{"n_layer": 12, "d_model": 192, "n_head": 12, "n_kv_head": 12, "head_dim": 32, "d_mlp": 512, "vocab_size": 1375, "activation": "swiglu", "norm": "rmsnorm", "norm_place": "pre", "norm_eps": 1e-06, "positions": "rope", "rope_base": 10000.0, "rope_fraction": 1.0, "qk_norm": false, "attn_scale": 0.177, "bias": "none", "tie_embeddings": false, "parallel_block": false, "init": "normal", "init_std_qkv": 0.0399, "init_std_o": 0.0, "init_std_up": 0.0399, "init_std_down": 0.0, "optimizer": "muon_variant", "lr": 0.00334, "lr_mult_o": 1.5, "lr_head": 0.0066, "warmup_steps": 200, "schedule": "wsd", "decay_fraction": 0.925, "decay_shape": "exp", "final_lr_fraction": 0.05, "batch_tokens": 65536, "seq_len": 512, "doc_mask": false, "train_tokens": 586300000, "steps": 8947, "dataset": "wikipedia_en"}
MLP neurons of a small language model. Each row is named by its layer, matrix (gate and up: input weights) and neuron, and shows model dimensions 16-143. Each number is 128 + 24 x the weight over its row's rms, rounded and kept within 0 to 255. Numbers have three digits each. A neuron's up and down rows have the sign that makes its largest values positive.
Before each neuron's rows, "fires in" lists the words (lower case) most often at its 100 highest values on Wikipedia text that the model never trained on.

fires in: "not", "t", "once", "while", "never", "for"
L8.gate447:131163078103136160115124167073114164126092087137087108137151147137105134138155094157141095118116084134092159140139132155132159142151125162127131134074151152148084108121155142112120118107189125152121105106090117127180123129142095144135118143122121133117161141107114135128124138120136107130121179138140155138144110154134121117162108199095106136126141136136166110140138121106176139123136
L8.up447:124170132108096090141079106138098119100136132153115112165137133095161138143150141134147107120161138100111140124162127117144153141104138086180140165120122104131159129117115095116099144158135179094131135109162154135116099153119117108125140161110145171117111114147085100127099111112087117121136095136121166157100092160144125093121131152167125084111140132136077168124132124122109161109129

fires in: "history", "academy", "historical", "historic"
L7.gate345:115116166144137072136116124119074105120097100152151121129152154105163114120120122128155116114140096133119140130156077092080079114112124074116116108108124108164162128165131103122123116141097067110133111118145158133156149103164136154099142127175156132162090135096141114118151143154138082099104135122134165152141071143172168133144145183128169139132106132072139108082126127124164119126183
L7.up345:125149118092174128109102092131132104159173114089127126126146106176133085114103145108140137099118060127146136137128119111130110105147091108146116123102166142123146059120140137160109124172148118138148130107114124099112135105107117108129114135151142149106150116135134131142129141145125159098109148159149131167140167164094130113089126168115128099124156095131099169156143160150175159121169

fires in: "according", "border", "registered", "borderline", "records"
L4.gate400:091099167133114143165116155113184176102149134112138092115120174129098139147109149124131158117096147087122125098153105108121110117108088119118102123115143105139122108132076075090082111117126093143167099122093091151131111084108105098093154159107167098140132116145136117136127132147137141137116131119133157145127126130119086143144108097139132133161133127164110133110099151112079127101126
L4.up400:160166127118130136147087129136105112129137142131087101097084131133142174123186084104137127132153173091124130128108140145112122167117139145162154153115119160117110125137158191140103132129115109111122132122126130106114135122139110105120114106104155163155111105111147115160129215112117157090116142163101105145113119137139109154103112100125120113131098104112127182180071154123108091147117

fires in: "several", "four", "six", "two"
L4.gate499:099114084093159207170136130141146118114141107108094119097148142078124164109086150163116199119151122155136111151118134160134123153132098080126161113111156115111131154129136090121153122150145125108102116148145156128115122108094099141110139136117103095124109144137130132121113114113128095141149147132100123095109134133138167166171151117132135158141116144086173155126153163077117119129166
L4.up499:135136105102157132133164151099132140129142148107074174100139121150124135119097132084095121130146085114130130095108114136120128129148136099082133106166141147099154143150121077114132101137138175130098138076121121105170129135076105102119149135099146118123092142139099142102077067128121109129112105120144142138131108168137170163151153130108106125113123103132174115164131104074104143102150

fires in: "center", "central", "centre", "border", "peers", "century"
L8.gate465:151158139101103170089141131106114102135113129107100158111177130130148100152168127115142127143156134133133145127107137109158148126136123117164161170139083060145167103122099147085111091140112130127122138116130120154151162099137101103128107149124124181151112101141148116112136115104097102144130116147149112109122158165148150090112119111155127156146102134122137132100124153145106071124100
L8.up465:199120133112113154095099180072172113113118111118097106104130087136128114134145135069172132122159122159107123083144163097145121094117106116126119130110102120137137133125158130101105176089089102112138144083121135151154141136142119096152126111127098097132122136148154119143088123099094148140159124112139128152140097163109104126158148086140108119100122095135123140094092151115150099176137

fires in: "that", "which", "christie"
L4.gate191:110118100137141119121102124114103118150082101114118105139136135164120137138120108105095144153123095149118099126178145152166161143126118121097132134140180132130154121141150104138156157156180127139166182126127092136156144107121172134125158098126155120110099127093136118171130127175130197131091087084107122107140140118162142136105133125115157125156094094104158131139102113127120141148076
L4.up191:145133112137126102122102126165130119150136111169135080152138174147081157117117151180124145180115158104127112105122108129129179128112138139140139111167127118074113171121107128133137127151118127095167143122144163140137137121174116086109112165115123174112135097093130134157130119136125145092165091087136112127090153116109108140167188093132144151117125097134133151099128166140104132101099

fires in: "to", "would", "can", "will", "must", "could"
L7.gate0:132131111149122113172141177130125143096132095143124138113151112175163160108125135068082116109127146107147148167153146125112162162088113109122107099163152090155121119105159144158141127128126125140112180153122117145110147140134134134122111101117132164115175120095106121138139105157112092094082125113147151072127108086107108150095132157158161130152080176123106148121133110111098135121125
L7.up0:135088130107144153183137118072133121106106116101119161127086125151142151142181145125109102095156139154109137144124142130110099119130162162101137088122173119087149149126136145137116144166107135097142128088120124110112170151156124104094159145094087166119116162136111124110166133130119135150103087121144148099141146131114112100159161139139191154131138126115132151119101121141129151095118

fires in: "an", "the", "is", "are"
L8.gate332:096108100153120129143131135117166088139129082105129122113123170109111093170164079111093102095140144145145142115085141148118125135134117118105140126169121090080153116086137144099123204103124095139159109122131117136112136141160098141141131155119189116162134119133109146122112135136163111097133109092129107146120106122121112126133148145123167141110111120135115135088065136139155114087109
L8.up332:106121115095080137136159153141133140164157146129118129125126162099094147133139088101117115098142129125155126147107116098130128114164083151124120119130121117117152153149131161119092187124105081113147102151151143136126101105158154126134110167155128164105126125136098132130124144117142098130134086145107125148155146088139156083112155160123136134129125136139106154107131181108129092115124

fires in: "of", "to", "in", "outside", "throughout", "across"
L8.gate425:112136128156143150157110151140133139130104122100132107144121118115124123138073154127097149076124101131141145103143139126122068102093109133122084103083101127187112095141126156142120142158110122130133108176158130144143126110106109119153113154094142142141111112140135123104128102138179167144135126176119160117111081140164156141141162121115121099134136129076119130146131130148107113118173
L8.up425:113132128148121111176169112126131082145138137088134111126131089136143151151128168131137091137122145144075109121188119142147120144164077118114136138063086151106142100145129096112152128144130146140142102143140109133126135106101141097124123127125173117147139093105144139055089098145098146118129125082121096110162115100145138128141136144144176106135175134110102129109115109146104124106144

fires in: "an", "or", "age"
L7.gate348:125163137145077100161130140109156137124095076157114111131081081139090129146149148103129163102075148132124138145143125126134126122143144145106134127114096135137113149147099076107109132118130121134156126130172132095114123141115181129146132145142108112118104113082155122095132130122133100122131084152109090129165100098146108110166143152176140136177113161162141137104107123137121125125090
L7.up348:150110139146129130126141131117136127162094166151162158106088120155156106114115127179065128123110133147128102146120134105117107155134138139161134122137095109121143105145060129150129149121141137167150163093121112174094164089137134114159117146105130164124100108115134119082112148139156124113149121162145095164148102154112105120156133178157104144127159137113155078137144159137157164136093

fires in: "in", "to", "at"
L7.gate193:135133167126111143129159095166174112114115122128163146156095134141112144146113134144141090155105146122125107132164114130142084116119131137057138077161070130145144094120127136126138187146092163097107150135099127141146124120117133116116149110147104126130119128130111133124155142116137127117119101122137130159112116113129148098176126113121114119093148129133148173154122072174115123124135
L7.up193:152110145128106118134180159155149135123126136127133128145141134105083123071157083106101134128117094103125107120172181121113131197098136088178108102128141160090128097128124112101127148109120134141106143125156112122147167125156154096089128122148103107116133093110104098134140102129150112127115127092129125107122122092136165150164125114076070142159144111151084143186165090132153147132158

fires in: "had", "not", "first", "more", "to", "have"
L7.gate282:157162120107136108131156145127115139104121163106164109161107118117107146184142121146152109135107148157142163109149145165126135162146160116115114128140159149177114127140144098109150117100174122133148123131158120171122129141131146106112104158162121091195126166139124137147126112158091097087144125113145144128114122158121146140149139178132126163152148154103160138139147146122098120092124
L7.up282:100110115112090115133135105145159155092143143169058108133149100156159101128102136127091157138127144144137132124124122084076157139111131139130137073132145148135143156096152148143134129094119107148145101154108109139107076112104104098163131119117115147118144161157110096162149112112129137074131118121103163115149157139155189153161139148142156154092118147084081140152131122126112103139112

fires in: "that", "church", "which", "chapter"
L5.gate369:151106119160150099151136105109101078151133142097121144157196129101127123121117173123151132126107144203102107120105109159147153167117135123092126131138131103119121173149157143111190139146126121128106119171164152099118115151137134151120148127122105112134138131095115148168142155127137149116107158089107124136150146151149081176091145144136158104170124150112156137153129152146113165155118
L5.up369:148100140167129168120099132129115110183134121168131102120179137081158120095134131137084166143100173133092125141094112138129095122092098135123135155135163130124132144156120160134132140152129114089141092128077110134141112086126126120172156176164090138133132113136099088129133162170140133128148095138113146153147092130139066085133128146109119137138141151109105131138118131121139108148109

fires in: "of"
L7.gate414:109099093135169164139175137128119096143135145133086162083145122140163132140143141120140180145141148100103098086150100089144192155095109108130125117104137129109108133140108182168133131099127139138084108120096104113109147135103136164104136142153136130128135073142131136118075124143118105160127116113110145115134115133093109143144139135130163146134140143075128121085126131146119107109137
L7.up414:130123121110137118100140124160107105137129092140125154177137128137164086117136136167118171113137110107151139124126164163079121078150109106148160181155120153159102142157125103149159128088164108079124117147093137186090093141117132140140149123125100120120112087137117157167128099099114124127097152128143106120120130122111130110149154120150140147137080032165137096123153121154148151118137

fires in: "can", "to", "marriage", "married", "atomic"
L8.gate231:131135130137138105155125156165090073142138166149126142129191113134119108096154139127150114131133117134115086147121153131102121156118137117125129120133179115092143129138126137153135136146112148139134098132124135128129165141177165173147141171148068164106168151176127141166139153134123140126101131106156117095183071147148123150128090167081158136145096130128145132125164108100118142121125
L8.up231:109113113127084103101101121123130115157132162116125116153166098130136163077147119138150152127180155162118152126129098173126124147144117132145141125163074152056143152088131116078114111138089135120108125133097102115115116152169150080141104146136130137150097119127136143104109115123114128142134145150114158137091085088105155162102135104099131102105107115086181165102120134128080145101125

fires in: "of", "by", "in", "the", "is"
L7.gate355:155107116136076160152095132141160083109148117089128114109110135136135146091182104115096152109112118136137102128134166136154140167154096116120093133140139128149125119120162112146129115093158155132118123127114075133134118141145169111102141112114151122146112111161152175128134146121140088141089120162123089114116178166133126139131099135127123122135160116121128138073117140128134157098154
L7.up355:079135140149121118113111103148128121116121149129090143143138178153123086124131144114101191146131100144108141129164142088163171125107117156146152157136155114156109123134118116145134110111149131145119129105134118111104110147116137139107150141139076162105111133180133141085165125129133186124112136095117158139122161129124128148106102141110133099147152096150135136153191147082126108114140

fires in: "to", "not", "must", "t", "will"
L7.gate418:211129106136138078148136143085149141167122142120117168157127125113161132116108125098106129134141148135136141095168113123111139160132120134131132121115138093152113125133134146096116140152133148157151157112157102120146111156130152114161101150119106124140125117106167110111111089122098173107092073143096126109120079159161088113085167193147139162095120151149150125158112148125065099087075
L7.up418:161128081142125102171084137119134147141132122096159126151119157121114127139144103128136105094112144145093171150133144132090132182165149104115135126113129133134159088143134148115128148126124151135158108084123116117122141168116148101143090191147116152110126129121146108124123116141070169117109101133166146111146116141147118150120160167132122129063146161171191141148135097107165117101160

fires in: "not", "t", "still", "never", "immediately", "often"
L4.gate35:113142101133118090138144152144149092111103099120138104161126137140107135150156129113146165111137139111155143114155139090120147154149149141107121087120106081136113104140159140121115131112089137121144126042130091120134100131096095072159106173151173121157126076092147125201114129157125151134114163128118172130117119165151147097133172148131109160116130093156100124130157125143097138152150
L4.up35:188133126138112145156139128180129112109171159179116123130170178111142122135106130127113120134151101119132166146136099069145117118171105129136117152144146135105134095108186130126123093141119111136148132158118148164150092150132152103101136123157124149141116136157086105141167123156127129127165090096147111124119124117142123119129188122160132135093104109108116189159128147146174141090150

fires in: "medical", "medal", "media", "medium", "medalist"
L3.gate386:135130156134068141139163093159144149153104131096142197101117141122123140114147091136101124103112141178133140152115089129146134165118173140136129132115128120155146086080150172115097149136117170101110123082136119124166141129116153095120111131164121146068144108131115138138150155104143128157128107103128155145172134125097122120067078171164126166110151175095133102140115094075125112112111
L3.up386:150118116134129115125100120183151097118131097119156116142144112125133068104080089122148151132136162126148167117119165058105127118126152147124109129102106162116110102131069128102096173140143126124158087138126108111131118079117151172154117062148149132146153133111124136146147134153130124180111127112058107134131137133086134136131110113110146103114109160152090097084135125134142135095135

fires in: "a"
L5.gate177:123146161086083163115105152140121118134109117162146147086140099141109132139133176135081114160116071137134181143150130133166126086110120129101153102151131113127105150159141122108147131124147101147119139137115115138114087112075168116133112132197136168086123181118086166119119122129123092150139108114118117130129101111119148120130126163131156132116134162106146097175173148090125124114118
L5.up177:130121119136099131122102124171171140180076174110123124118100137143128173090114122086136140126097122139121078128154149132119124108122110119129122132106114109110088165113139091094115108111177104136092133131107111131092160096144126092140146154149134134164123129115106130092156138090082093113125077116143099133121112088160135142156171173085097138119106135143105157145118127107183148136107

fires in: "in", "of"
L3.gate381:120097129137109149094162142179148110132157138113132127081155141101154103098139131168167132113121129113146120106130104139116115148117137128190171123123079126159128128149087119147110142148149125117141152165151161104162103149138154116140186113148106106156144128117097104110136125142158104146103106134152129133144193106134098153132135119142132126078094151136112078129124143113192164149142
L3.up381:118173165104141169077138108116099150143107153114144144174099105119132119108135099142167087132119093146119132158164113167125094160159104114126118120125162104065097141124113128103109138123134110138140100142143091156107151119133109138161152107134113106154116142170127157154128145119139092126151143121118144123122109127125174108161125192105135121154170143105153182166153148156112138133115

fires in: "a", "six", "it"
L8.gate18:173096154076131123161096144123118107105123117119084114137159164136136137142107106140115122111148133157173147145148153129136115151147105104091133134130173135123174152131171183113179154104144143112157197160145134120108084130143123104147090137115125136076127109177155092089140123156129138150139120096108086126105129197145138104135125133137090132093107110140157136118137123109157121099125
L8.up18:140139114163093115122106130155160130145094131092088111077138161084144145134148094087145124112116110107093144170127087135098169154139104113162084126134113169117125112111134121155142141103154121102131113128111141146092176116111107142075154154124123120122144163120127133101114157119075146159120146145114135111155117111119149140132137189131143097130151122121108185112111134130143097148111

fires in: "had", "has", "have", "having"
L8.gate40:151155147085086119137136108123132152147140106141130111147164144115172154149126110110127126103137114137148103101145159155092102142135149083085135167135130119136095097137151125128111116158145133136100146145161086127110122177127111151123135130092090122125130176147094130144118120174097114077127143113146164116127155109139119143137133139095098105099132096063096139119128136128123119119149
L8.up40:121149122137127129116085117112152122120120102181138109128157152139116146126122160119102112104140142150111122152143112115113165159149145113123131117151142130127105107112092123167121119104105139147139175136146096127106138136101151146100120134108136115140124161149096128152080089139133149149118141169152130106150121106121088176119163154119146159058107098110082094125127137115097164127100

fires in: "to"
L8.gate423:126094116148133147151128147095149130127121096123112115137113127107116148136176126154148160129180156112109144102140143083148117105081092092083150130154147153184103125167093137121133150155138197125125153121160166079164138136106153106144113125099150105169163116067103132109154154136127135131088103119100075087133135124138130119126139145115095134091123149103124133179128128138117099110090
L8.up423:144127133087158139130188152148155070116136124120112123134119127156116163162079159082106112136123164152091178127149158109117173187148129116148121118145118121141143132106155130149160152120125140139103150147105121125140142105129096093128115106131111109136161103146131074123114122129109127171157125159119129112149137183117097105139132191129124145140129096106133129087089172168103132107112

fires in: "of", "two", "other"
L5.gate132:088141108110165118128150143116146113130117123083076145114122124159114148101141127139103136135157101204121141114135123167128107132162081120125162116102111119124126120103144114139146088095126131130113144124130151077135129141095151108146117133101109097136101171105091166160144096100150128122151148106139101126113120115135163117164119140137135153119157127085177149136167159133115172125142
L5.up132:091075117168152131175156148096137136145152109133098099142109142109097146160124098146144147141101113146114120142097135139109186150127124132130163113090158160080129174127107102160180115161111141104101127129139120114159162159092181151132147099112135086104127135120111129099131135106152134152112127125167115148162149084121120176204084146130125126102122105121148111154135167095149173141137

fires in: "same", "those", "females", "that", "socialist", "somali"
L4.gate71:158066140125131150110169113103116135107133092116118154097156108162130151152151150125124124138103101142118145122146057108103128105117117126093126162142136098168093152131150139154173098123116169121127131117187130103165124109098128115113113117145150145102109117135133151152130123121127109127127128135105136154077127117165143128118162106121101157111114123101123115150119162132116113177121
L4.up71:134123155167157163145124116172108199130127109138118132160150091151118143138082125115120113118114146139144082127096117126092129146153122142161131167083089155169155146132139139158106074167108122126118146146138159122149129112099137113142124175117135168117149167155126122135135090135133137119105117142105096121162157079110114100132101154123151125101152103162077097102138093082142142108137

fires in: "could", "can", "would", "should", "will", "must"
L4.gate410:184185106115110106143109164126161136135119142105133141139111107136166162130180129135114089106166098126101165115114105110135139152153130150096119138143135091118080143171107156129119141108132143096107119134079107149128115165160111143130108135145094132079138119125128089105120157148140131147101130104134113130131118174089130100134123142126153116145118152099131095114145103158111157080132
L4.up410:121134145112080136153150125182152124137140130075161104070131098154169124097120130100147132156108120090119124133162123097129149127117092158113106121134124110115155120139078116125134107205122122132166147120119133111145161103113146091173150159122099150135106168135123092078144118137099093105119136121172123134115107133147122144130150095103163191142082119149124157125142087164106191091109

fires in: "while", "by", "after", "to", "than", "with"
L7.gate26:155153116093135169119124131118138145127200142081093133121125153139139121119140086122079128074111102122116176146165131152132115129121088125132140144157083142136126120106160136104113172125135164156143151094135180088171146096139155094115134123139114135144125109080132119100119109109126127155137158146129110122129139127128140139122120158125113121164158141171145129095107118123116122084149
L7.up26:156135156135107115106118098173118096136129177116107120167101120154111155118134102103150147165107123144144149087120103162121145103100084117139132156150139163162143124129146162133154109078145085141122153112100120140097138152114154141130134132130115145096114174128143151176097126149169134160143141087105131122148133137142116148136099115104142150137127089078168178149122161146101134173115

fires in: "with", "took", "take", "which", "taking", "get"
L7.gate434:136111146147124109102179158163146188114130062104123100130109077126088143123097056094121134115128163134103104127124114134072163148160092136115140147134169087138136147110170138086118131112147125175127178116134149143124148098106112143111132144101138125105100142111103127108101123130105114162147147141120132126133120115140145122112160140182113078133104084101129130102128116139125113145089
L7.up434:089098144107093143104153171120139146118113087144143071148132112146132121138144103108086123121146152141167082116108078127104140133134114140110130150157156149135108114108117121145120123109175153150181121148129115129082138150126134117133117134141107154157140100122127088129113127134126120117134127150131125135110137117125144141138134129109150122158089084145129113094107136192168069094134

fires in: "a", "him", "himself", "her"
L7.gate188:179111095176098150128136140138165130158141116131117133119126136128085154116117165143116166085112143177123131164131155126133158101129133139105167109103145158143143116135141149148148138118098126132123094069118138156089181092143113098137087114141090121111129128132119121103134152104128128144138114146181127156108123088120162148129124138106110156160116148156132176155150177098157132137115
L7.up188:159110122114174151153150146148174159186124119151095111127138106135112165144114162128099104106140117087103146147110112114142147128155146152142114131108104192117098140083141113114169106111141152116156125096159153109114122134132120136134121095161110120134097131138086122125158165179131098152088112135114110113132157145133150138088096139164131133122091142131099089158121156104146115146119

fires in: "team", "signed", "church", "williams", "company", "teams"
L5.gate492:171166122128115106126156149121142127131131126105130149107141151137125132101122126103065136121102114153146144139097072088113127114131111115129165110085147090151117069097118143135142112115174114159118169133095143126154180133121082140113171137131172111130126131086159133148126129119118160180122140121143112116125162121111098094121135178114094177141145108136101150134142137099177171144101
L5.up492:127109155135125137124145125126132102113107154112139142122155111088111096116114128126144133096102100157124125136103106109072122096115134089126103115141110080165150132140100151150109155124167116167123164185138149113138128093127130144140140165126095093175123143078187174110128133133115154140152154116138153153120131124164109145138131100118114097097140098118113106070156152135191108152147

fires in: "to", "of", "florida"
L7.gate367:135107104132145135138184131113152097133151132120128146169117143144097134129140119102157122141124117094122143122152100107125123148087096129118127123065165115109088121147131162138076123143132120156131132132107141135154158156159176104124095179112108123151130116164116132113088123115114173184075141159140122076138190130113103107133174121112145152141125113175152129134087123135144121103123
L7.up367:160171118110138123140174105120117112126124130135171117101093173125098167145071133116180106128140180162117140106130110148124104106129113139145141094103134131135160095109147148145114097100130116112118143113156133103133114154132117088096147163140126112136100118154174166115104149112091117127151134140131144155088151151126122119126116113112121087100116179108129125131086157107106069096146

fires in: "an"
L4.gate293:179153097135113126122138139150172148155093076104126111120105141114132125146143112092111145147122122185129154121125160151120123156183125114137119135098099157114099120121130093114136150119116128095126142143132172140133165146139099103113124100118117147115121113115108171148157107108103124098138155151157107108158134136074098121140115159126122063148153163159128148146106185132162112158152
L4.up293:150143095183123154110124115113119119141069164118107152089128129141098138128139140124100142096119140112127116142108158141119134113129084144143107139172127087172135121087119128106128128130101107111109157190112093123147103099114144135136100128192134094116111142098095146089098115134092111118137107160142149125153119133138097108118133161119162174117150140119107134162079121142117115134130

fires in: "of", "by", "with", "awarded"
L5.gate300:128153152096164122161132142137124144134120118128121160113062140119140094117117146093096121103092133154161147118147178116139120117141112183089131147144155124092124087114151151144109169093157137144132186127110151115109052149101142107110116127140131134138150127167095108144125117122136151190195152094112118099085139121127131168098164145130136134107150115072121081087120091138110113132109
L5.up300:142133186124113146113160116153125105148116120126135075134118156122120114110147132064106104129165117103131152144171197126103101168107114136168134147134141111136165162136167157144102137128149106134102095162144127127118147150124101118161150176113102149116159129128123117130120124158134124112121087116156060126100135132111130108111147131122098125132118102140123144149132144135148086131112

fires in: "of", "to", "for"
L7.gate185:086157115107151113138151149152122190126147145141131095176089140170163097137091152182086137141111140145111147103160109177151147158121128118102114147111139180106135162134062131128167134175127112122144153143149091131184155135133112149143166132083149139143119091077152139116129089130143158106137156102175141126139127110110146136092149099125109108123167112109120124117127138132138139114151
L7.up185:181151149090092156146132173126185140101080144125100148118120099099127102127105120068128160112153101162097145151138126159145163080126134139147142130142107190085128110141138149156143097116114102157127131123112138107131177175129161138116124120140113120174153166125127121075093108131154115158145172099136140132141130127110139123153131097164139115094139120175086134121131136129136136096142

fires in: "of", "for", "following", "college"
L8.gate198:127152137130157104130141124118109144118100099106147138164134161160157139150162164123116120119124125126156159091123159117159138115148095087139148148104148154157145133115192128119137159103153141105108143137090143129171130147154134106134132187158154161118131137148121135139090158165140103084106156154095118130083120096147117143089113114098142139143118121132106131110162139147106137084131
L8.up198:103128115092140132164120101160092087140133140106093068102129115089096113131165144132127125186137099193142142161111101155133099143092080162131125171125075141141104126134093166147151072097117150133142112137126112128104131137114145139160124100174096125145126142126107082131153130115147154144129148140118127127161094149062144137117101147119132109159138106112138085134093160144168147141113

fires in: "top", "and", "american", "pop", "mississippi", "mike"
L5.gate217:118117138123136137112137125130146112132099122143157165105128151192129143078170139148118163070109142110106129122105124138133116105102150136147172164130127092121121129115097130135106150135117147155146110125116125092100152149095081106097127082173111136070129088124127114133143105115137112183142139153102097135109127094138144186143128149129094128072103143094124099118144114175089135142096
L5.up217:131142082131121154104158132120128149138108131093147117088160088088150149130157120153108135136098112133113154139119141099174114168128134133127080133095098119098124114107091132155135108160110144176076129141125124103154135148145100155161094140164134129140123099122111166183114146152096103117157121124114102122067152107104112122134096096148161138093152099142132114142144140165169136168140

fires in: "other", "both", "large", "less"
L3.gate140:169126130141148086162133159130163155138094112107145145147159107121122156149124133096125125080114144096128112109150127162120151154152124138118139156116126129115094164123123096131126110124123122122105160139097174145129128145140126111104136156114099066115153142094109124076113128140094108182146086151126189127092103144113100115082156114129153113128106104136124109118147134165160121161117
L3.up140:159149134174125171203136120118143119099102146149157120107141095116134115117102135135118137080114143131146103148136145161129118104091079154142093108103115125131122147150153138111135129123139104110102177159135125099115192152081111107110126131158119094164133144143094159107093094147107135135133123178075143146133124126108140145137104188163129128132132167099122076146120109107140132128127

fires in: "and", "the", "that", "when"
L7.gate103:140103108096108107162160160126129090104138144146133122164107149162125132112114133136105127126124112117137129148103149160148126099149093118123163148135157190095135089132100140149162150092162120139092152104084138143109162101148109134103118097095159084145108138088153093158137133157133109155107146153146140104097093091167107165149135124108109137105141137126159171103074145124148130100117
L7.up103:142134109130157115128120154136094112140161147158140058117109080138117145166074120163138103156101098147153149139115081152114103095165157102153167109159123151114113155134100169115110105128114145099112138145110139131142170150154153140084151165114164105173180155076162118114114131108113130120144120172132131142115113112095087168110107138128145085144134117133134139132107107105130114153115

fires in: "for", "be", "of", "to", "contains", "are"
L7.gate150:148109129167142126144131144137168117147115133092112136125141108096104128126133119138129139097146120107090117186138141156105143125142048136149124154097135138112144142122129129115149129070108086171102133153164115093165162103095142133099145160143095129104130128131120152108087135141165167160105135122119182112135154146129090091116118161121106121143119098129120160127125177123112119084130
L7.up150:097133114093116065098177109087133157126098090151098090141143121102085133131130119116085123085145143128131109125134120145096129125168158119121161120156154111153120162105106112109101138130132097143114131136147106127171136190152136130133171157109120138105126123141123134144117096126095129126128098168137102178140093134144124128110116153101118164165123093118170138137167134138120076126153

fires in: "of", "barbara", "hospital"
L5.gate240:104127135139120130135149119078076127129122113144152153122139101169106144131201130143063172156097122120162145132136136120113123099129140114109115126101123105149094132131118142132113136098121083113103114167124123109128166161166136106130125131102147136141111092120150082128128140151091175110183159111159121170135118159118161130162117146118163125108069152129126164125086156151164125151153
L5.up240:104170132139108112153122089115155142118120133078109156111128178113124138113135163117134155124127117084149124172142173160147131124135161147141114134089156119117131102112130126120128138135098133161136131153112157097114156132136121124129093129139132141135045125096161115115142067136125094116154154139120106116137119073115135084124160148143102113125144159153122161109121126120129121163111

fires in: "a"
L7.gate51:178195140126106121134131141156137170110144174123100140114058134151110165120109109161117126131064121094096090138141148105129127145116109131124163100113117121124139145106120123127150112111104124115126120133178122146059144100114135134132102148127133165116105101148126130150110142156086103124118118134141125109094164135109118118139129193126148132113144159103164140123130142084106147158099
L7.up51:116139131140108106076097166133128150135119151116105100102137092124158171144127115115135118112124099112134151149136124180196115127144163111117157131132110177167142104124118089117150109068128127100130123114084087141105163135155099154124137110158149192134136158087096139131173124102118101095118119172153123146127169120119108098119150118118130120164106149132129096179176114115118153120129

fires in: "by", "of", "to", "with", "among"
L5.gate510:115119123063088136119152104109130117153138113117129113147095160133136104141159170110121149115158126150108134161132120120096166111151100083130141139137134156133121119109174132168122171151146146098121175084141132147166193121114129132118131083138174181101135110097089109117116096110127116126139111149150155103103114099128140122127143138070123132103116098079122121110108097120101095102080
L5.up510:146113127081138113158137102107123149176114134102133142111093123152109104127119137108120114132160113147088153134147131129060137105105097112130141154131160134117148082138131131174151134102144165108127148141135150146113142141170092143118061144083144081124118148135149149133117067151132160161147106129164109140123124153116147126155096113113120093148182146115132117104107108183147155120101

fires in: "of", "at", "near", "across"
L5.gate277:172117144101113152147133136096112097145130110119067148139153091100140121135129128161100142142119192114140132089134094159116087133162148128137161167111143078133125125132125143126127145136093150056118158117147133137140097110117140132130163114118127126158140137096132112132135121119126092185154078128083080084121153142115117156143099121135137137117125144122119143161128124143134125155111
L5.up277:118112177151126137165094145128136079163122137122117101124099144130141121113129120125144100138106161143160092119112176138132149136117124110171082136103063128119161136171140164134087154135133146156112131149132141107135154131155116139155158123131121133088143140199123153135133135095117131135164152166095142132127154139126120160122124138130157120152131091158080152119180126109172100119157

fires in: "is", "him", "are", "be", "typically", "it"
L4.gate27:113112134111130101139133110106180136141117120091116114115132148176156140128115157137154105128124110143138091129122113108148076142157067103089142132098135102119116120129119158116089137108111113099180124119115133132122150133139110165135124134146142157108145129177143170151095096158109122117167100146125120089137107114200109082116143174125099148139117128102092099070122101143147111133123
L4.up27:132122139089164132112092172117180072145143109114129137073102162172183107114128150210112142088130145141117074092144151126076089121118138158150128109105129131140114152127118117076094102141116137109096116125138115126118141139121104138126154119192110148151146145131101159153141113128158132133152113138117163110116146109117086137125138162128135120140145117101094151104120153148131092117164